config.yaml
n_layer: 13
d_model: 320
n_head: 5
n_kv_head: 1
head_dim: 64
d_mlp: 832
vocab_size: 7685
activation: "swiglu"
norm: "rmsnorm"
norm_place: "pre"
norm_eps: 1e-05
positions: "rope"
rope_base: 10000.0
rope_fraction: 1.0
qk_norm: true
attn_scale: 0.125
bias: "none"
tie_embeddings: false
parallel_block: false
init: "uniform"
init_std_qkv: 0.0385
init_std_o: 0.00754
init_std_up: 0.0385
init_std_down: 0.00468
optimizer: "muon_variant"
lr: 0.00199
lr_mult_o: 1.5
beta1: 0.9
lr_head: 0.00747
warmup_steps: 0
schedule: "cos"
final_lr_fraction: 0.03
batch_tokens: 131072
seq_len: 256
doc_mask: false
train_tokens: 576100000
steps: 4396
dataset: "wikipedia_en"
MLP neurons of a small language model. Each row is named by its layer, matrix (gate and up: input weights) and neuron, and shows model dimensions 80-207. Each number is 128 + 24 x the weight over its row's rms, rounded and kept within 0 to 255. A neuron's up and down rows have the sign that makes its largest values positive.
Before each neuron's rows, "fires on" lists the tokens most often at its 100 highest values on Wikipedia text that the model never trained on. A number after a token or word is its count.

fires on: " was" 37, " were" 9, " been" 6, "," 6, " is" 6
L10.gate177 [144 161 124 147 126 163 149 149  74  96 117 107  92 128 115 106  90 132 145 111 133 120 130 141 126 135 125 156  98 163 119 109 115 153 172 149 137 119 149 126 124  99 145 123  86 112 114 135 134 114  80 126 132 117 110 130 177 116 101 136 127 137 136 112 110 128 147 132 164 120 166 135 153 123 109 134 143 112 144 143  93 118 146 127 130  65 113  91 143 137  78 119 118 128 111 164 116 138  88  92  88 114 149  78 134 119 135 161 153 113 147  65 142 147 153 111 145 151 141 138 115 111 152 123 134 124 131 150]
L10.up177 [117 149 125 129 140 137 146 121 133  94 110 132 100 113 123 149 113 167 155 158 121  82 115 128 153 169 105 191 132 168 154 134 155  94 149  94 187 144 133 100 156 135 161 122 128 129 154 127 120  99  87 119 104 116  98 149 108 115 124 115  94  88 137 142 145 124 146 123 151 139 142 169 122 121 149 146 129  82 112 121 108 116 131 128 118 152  98 104 117 110 132  90 113 118 130 157 159 121  78 157  83 135 112 119 141 118 127  82  99 142 130 144 102 138 145 111 147 107 104 111 121 133 108  98 155 114 165  99]

fires on: " of" 25, " " 22, " both" 16, " [" 5, "ally" 5
L7.gate761 [ 97 179 141 136 122 109 105 137 108 104 119 138 146  91  66 102 129 104 111 130 119 129 122 175 125 132 121 124 122 111 167  82 125 133  90 151 104  85 121 117 127 131 133 112 116 136 149 151 154 160 132 163 124 136  68 118 172 134 115 141 108 126 110 109 177 130 127 111 132 130 105 128 166 123 107 127 107 132 129 110 158 130  98 180 137 129 135 112 125 152 108 122 149 114 120 185 133 108 139 116 146 101 123  89  71 142 168 115 131 138 105  94 159 123 153 140 132 168 115  92 101 138 134  79 165 132 162 155]
L7.up761 [118 136 104 151 196 111 123 109 125 110 153 138 127 110 120 111 164  96 112 122 141 126 139 123 116 144 148 127 152 128 119 118 130 107 112 125 138  90 137 157 128 156 157  93 108 115 165 140 108 107 122 128  40 141  84 138 120 134 103 136 146  79 140 145 118 115  93 148 126 131 115 136 115 141 127 121 154 106 133 145 123 158 112 129 115 117 195  95  96 175 121 128 131 134  87 163 150 120 119 165 120 165 129 141 144 126 113 132 145 113 114  87 143 108 145 126 172 136 186 142 130  95 138  97 176 185 108 101]

fires on: " and" 29, ";" 18, " as" 13, " however" 10, ":" 6, " although" 5
L5.gate38 [119 150 157 145 108 142 154 109 132 122 115 113 139 127  95 120 130 115 119 132 159 102 163 139 114 138 145  93 153 119 109 155 109 110 114 120 104 117 115 117 143 123 122 141 118 138 156  70  98 126 109 159 115 166 113 122  98 116  99 111 110 101 111 151 161 115 126 137  87 133 157 124 129 140 136 112 130 159 109 106 114 149 146 114  91 176 170 132 130 138 123  93 114 135 123 129 136 146 200 122 171 137 119  94 121 144 121 148 157 102 109 130  85 155 163  99 107 172 121 146 137 152 103 167 149 124 145 141]
L5.up38 [128 126 136 129 154 152 124  95 150 124 117 113 110 114 112 113 118  84 109  89 114 153 145 140  95 147 137 127  98 121 152 142 119 114 139 142  93 164 153 153 147 160 139 114 138 206 147 125 131 125 112 121 137 135 153 135 108 144 155 125 150 131 127 141  76 100 118 130 112 168 123 127 108 128 133 144 120 122 112 126 122 140 170 122 101 150 128 162 101 145  99  97 146 156 134 127 155 124 111 119 132 150 142 103 143 126  89 149 106 110 141 106 128 146 158 111 104 140 151 133 131 113 117 180 168 148 128 161]

fires on: "ib" 20, "ric" 12, "t" 10, "un" 7, " pit" 6, " to" 4
L3.gate636 [138 156 121 169 133 160 129 117 160 148 149 122 127 137 138 170 110 134  91  92 173 145 152 118 110 134 131  88 105 119 180 144 120 122 136 133 115 153  93 138 113 148 131 180 155  64 113 160 107 152 164 133  78 133 132 106 107 142 156 138 165 143 139  88 150 123 175 107 139 118  96 110  87 106 116  87  90 134 138  97 119 159 125 133 114 172 121 162 137  94 145 126 138 104 134 172 157 148 173 141 171  75 122 124 112 121 160  99 135  84 129 128 155 142  92 160 107 156 152 116 133 141 103 140 150 152 131 143]
L3.up636 [ 72 137 133 137 123 115  64 143 142 119  85  88 129  71 163 159 133  60 161 148 104  81 123 168 139 158 114 105 117 113 127 160 148 153 130 102  79 113 175 119 117  85 121 109 100  88 123 122 110  99 117 122 120 132 102 135  95 135 140 146 118 153  85 117 112 125 125  91 107 158 135 173 141 122 130 112 160  92 118 135 115 144 123 102 184 156 175 139 123 143 143 113 135 115 185 141  92 152 149 159 158 147 139 146 122 141 112  91 188 118 159 127 118 139 102 133 139 146 161 133 137 114 112 148  89 138 107 132]

fires on: "," 46, " that" 34, " as" 5, " and" 4
L7.gate213 [129 140 134 129 123 113 144 136 133 161 106 144 119 110  94 100 151 121 116 113  96 133 106 119 128 142 123 117 145 141 141 131 125 130 131 108  95 153 128 155 167 122 126 140 120 130 102  88 123 129 123 165  78 131 145 184  88 129 130  80  95  84  97 101 164 114 163 124 117 130 131 118 155 112  94  85 134 137 174 118 155 132 154 106  96 137 136 194 144 153  96 110 165 125 109 145 139 112 163 152 129 131 110 149 163 135 151  71 109 117 103 130 127 123 129 134 137 107 128 149 107 138 119 117 197 124 163 128]
L7.up213 [160 133  96 158 130 117 111 150 108 167 129 120 134 122 134 140 128 146 117 120 130 167 135 150 103 142 103 100 103 147 183 135 144 110 133 120 148  88 134 128 151 127 130 142 177 176  93 113 120  82 119 160 133 136 191 151 128 175 135 129 141  94 174 143 129  88 121 136 128 161 124  69 135 131  74 123 126 143 174 111 110 120 151 139 109 120 165 136 137 163 114 172 158 127 131 159 136 126 138 102 163 114 150 123 177 119 139 169 149 131 131 107 183 164 115 116 145 104 156 150 153 141 122 122 159 108 105 115]

fires on: "," 21, " that" 13, " as" 12, " said" 11, " is" 5
L9.gate745 [126 154 118 130 127  91 150 139  83 165 108 157 121 136 127 149  93 112 158 141 142 107 121 110 102 131 150 166 117 160 130  83  93  94 135 131 123 115 128 141  96  98 158 139  91 136 107 109 183 125 117 152 127 106 101 164 134 161  98 130 130 119 111 145  83 114 124 179 128 138 151  81 103 124 155 139 152 119 151 127  74 149 121 104 110 132 131 122 110 137 116 120 102  90 117 132 138 119  98 185 149 114 116  84 159 136 118 106 118  88  93 102 104  99 173 138 140 142 109 135 141 125 102 119 166 135 153 136]
L9.up745 [162 117 160 147 125 126 130 143 165 202 142 122 120 137 130 130 139 111 159 132 121  95 107 150 121  79 176 180 103 111  89 102  95 151 143 133 151 134 110 131 120 140 133 134 137 153 164  75 154 127  99 120 100 161 124 135  90  93 123 143 116 110  92 151 111 120 149  90 156 181 127 118 100 146 139 109 139 110 111 156 107 150 137 135 120 138 116 124 138  94 100 145 112 132 168 164 149 111 129 125 177 132 165 129 123 106 136 133 183 101 139 119 130 126 129 160 105 128  79 152 157 178  86 163 132 140 122 166]

fires on: " has" 29, " have" 17, " had" 9
L10.gate810 [114 138 116 129 102  73 154 112 131 162 144 109 113  83 129 119 119 160 138 130 165 183 138 141 111 121 170 108 109 144 122 164 138 130  86  98 103  69  99  85 128 116 108 123 126 110 165 141 101 111 129 120 159  93 105 142 134 131  90 130 143 100 143 139 111 190 118 112 157 142  99 144 186 133 115 132 139  87 127 149 158 129 134 120 146 114 118 125 111  93 148 140 103 127 139 173 132 134 120 158 125  88  94 128 121 173  84 180 148 113 135  88  92 120 156 134 123 110 153 106 107 159 158 153 138 134 103 110]
L10.up810 [ 96 107 108 141 149 122  81 133  99 108 177 139 154  98 187 107 102 169 142  90 168 127  88 150 161 153 111 137 158 133  96 169 173 115 140 141  98 114 143 115 165 132 127  90 151 118 116 133 142 148  95 132 143 140 118  70 122 151 112 121 151 147  65 159 136 132 148 116 162 139  96 168 141 126 138 170 151 113 138 161  99 146  94 152 107 111 109 138 120 146 132 105 160 122 171 105 147 161 122 111 115  89  98 121 149 143 125 113 126 109 116 112  96 121 142  97 163 115 119 129 136  95  95 129 109 124 136 113]

fires on: " of" 46, " in" 20, "," 15, " from" 6
L5.gate612 [ 87  85 126 127 152 133 146 106 179  89 127  86 128 136 141 134 104 106  78 122 136 128 117 177 105 153 108  85  95 115 128  82 102 117 123 148 108 179 156 122 104 124 141 148 126 110 108 166 129 122 103  89 107 165 156 142 101 156 106  82 126 159 132 161 145 157 142 106  79 147 111 159 175 135 120 154  97 133 142 104  92  79 138 154 148 116 128 177  98 163 122 141 166 135 150 140  97 129 113 125 125 157 136 162 126 114 131 108  98  99  96 140 113 134 149 162 130  85 147 145 145 121 126 114 134 178 159 157]
L5.up612 [119 135 123 118 126  91 143 123 121 121  99  95 126  97 119 134 114 158 130 156 146 135 101 116 147 173 113 129 111 129 144  72 105 122 108 103 118 137 147 135 120 111 140 133 144 102 134 173 156 153 115 163 161 142 156 132 132 109  78 130 104 138 145 130 100  95  89  99 128 127 125 160 146 137 125 106 112 141 146 114 148 154 165 144 151 139 150 124 116 122 109 179 161 167 149 146 119 126 106 123  99 118 145 132 147 129 121 154 144 128 113 126 105 163  82 124  98 119 123 148 115 137  88 134  60 166 146 152]

fires on: "," 78, " is" 5, ")," 4, " was" 4
L10.gate247 [185 129  77 148 110 113 114 135 115 121  85  87 122 145 122 120 144 146 106 138 139  69 107 126 133 108  85 156 155 145 120 103 137 102 116 129  98 113 153 132 135  91 119 122 130 120 133 152 143 114  76 127 139 107 100 108 130 151  73 103 164 162 142 131 140 117 134  93 149 160 164 109 127 110 111 128 133 107 158 112 102 121 108  85  95  94 131 160 140 113 144 114 146 116 164 124 101 131 114 151 179 135  96 115 141 117 102 120 123 105 143 112 117 112 162  95 145 138 145 142 154 129 137 126 129 128 120 140]
L10.up247 [168 142  88 103 118 128  96 115 141 141 104 159 114 111  89 158 120 110 138 108 139 115 132 124 142 107 112 155  81 137  87  97 137 127 129 103 133 122 157 139 115 143  89 126 151 131 120 127  98 109 153 167 130 145  68 140 117 144 130 165  85  98 109 176 153 108 151 122 128 155 118 144 124 135 130 164 149 106 149 123  93  99 143 151 168 144 132  94 168 141 135 135 129 138 151 145 168 117  81 105 106 143 119 132 107 134 113 118 133 101 128 111 149 135 120 125 133 161 124 151 144 127 126 141 126 104 134 132]

fires on: " while" 29, ";" 14, "ing" 11, " but" 9, " and" 9
L5.gate396 [124 120 120 129 117 142 154 115 143 134 136 139 161  68 149 117 144 148 135 116  89 138 184 138  90 128 126 114  94 159 126 125  93 133 147 158 149 120 135 143 153 114 143 115 111 175 166 102 106 119 140 139 132 147 103  99  97  92 113 176  98  89  99 112 150 136 111 143  75 115 165 111  80  93 106 134 140 146 111 138 167 146 136 115  94 141 139 108 150 151 106 122 133 162 104  99 151 119 147 127 111 103 100  85  84 122 105 126 120 132 121 176 101 133 139 115 136 101 116 126 120 150 118 133 143 127 113 129]
L5.up396 [ 87  85  95 137 128 104 154 131 122 149 118 109 144 114 159 143  99 117 136 146 110 128 132 129  81  93 169 107 102 141 162 103  88 154 129 153  80 142 136 142 134 114 130 171 113 169 135 126  93 173 113 111 133 140 122 101 140 111 151 152 132 115 137 137 129 133 126 170 122  97 139 133 160 113 135  86 132 149 107 129 120 101 120 135 152 112 104  96  75 139  87 117 124 122 113  96 133 142 116 161 176 174 137  83 153  97 106 116 126 121 136 174  81 106 140 122 148 133 135 129 103 150  76 108 152 103 114 132]

fires on: " has" 38, " have" 15, " not" 6, " had" 5
L10.gate610 [ 96 132 123 133 132 102 143 128 115 181 146 143 161 123 134 119 147 101 117 160 120 129 166 116 145 155 156 168 135 116 154 127 168 131 112 165 139 112 127 156 125 139 117 138 130 118 120 136 138 127 158 118 141 117  75 157  80 114 110  85 130 143 125 126 143 145 134 165  93 119  96 153 161 130 153 116 113  92 124  81 115 180 120 120 147 176 166 151 125 147 162  85 123 114 127 145 134 125 136 167 143 103 125 147 152 152 129 161 128 118 109 111 157 126 135 113 158 147 129 129  87 184 128 140 166 121 111 147]
L10.up610 [117 110  95 131 104 153 128 139 119 134 125 138 147 106 123 133 173 163 157  79 165 133 102 163 141 124 119 140 161 133 169 116 166  94  96 118 158 130 143 112 146 128  99 154 184 133 118 147 152 144  86 124 144 143  98 133 132 101 167 155 143 117 117 136 143 119  97 147 115 127 129  98 177  94 129 133 129 124 135 108 140 149 169 161 109 135 113 116 120 136 125 122 173  92 165  93 158 103  94 137 191 151  85 167 124 121 120  89 107  77 154  91 134 109 134 117 158 155 112 122 114 132 132 108 139 139 183 102]

fires on: " " 23, " of" 15, ":" 8, " in" 4, "19" 4
L7.gate51 [ 88 122 143 139 148 109 135 137 134 135 141 162 182 170 131 120 126 149 144 153 172 152 140 107 167 168 158  82 102  87 134 115 157 153 141 123 136 109 166 125 123 141 120 129 104 160  69 110 137 153 147 143 135  81 129 119 140 164 109 130 101 160 146 145 155 121 138 102 100 135 125 103 149 147 125 137 102 150 146 134 107 134 126 144 112 114 109 153 113 147 171  97 134  90  97 143 101 114 113  98 157 165 129 124 123 113 114  96 134  90 128 100 132 121  81 136  88 126 107 122 107 133 125 109  87 140 137 166]
L7.up51 [ 96 116 126 109 148 120 162 102 157 141 152 130 128 121 167 134 197 133 102 104 109 127 174  99  91 112 120 114  91 144 102 102 115 142 140 114  83 125 149 130 177 149 107 126 110 119 127 151 128 126 113 110 126 166 149 121 119 125  80 140 120 132 130 130 150  94 123 108  81 126  97 158  75 146 154 101  85 131 133 106 111 117 156 147 124 107 147 109  88 141 147 159 140 176 130 159 124 125 131 127 122 136 118 129 170 124 121 142 125 160  97 128 132 164 116 128 171 128 178 171 124 145 111 146 140 123 141  91]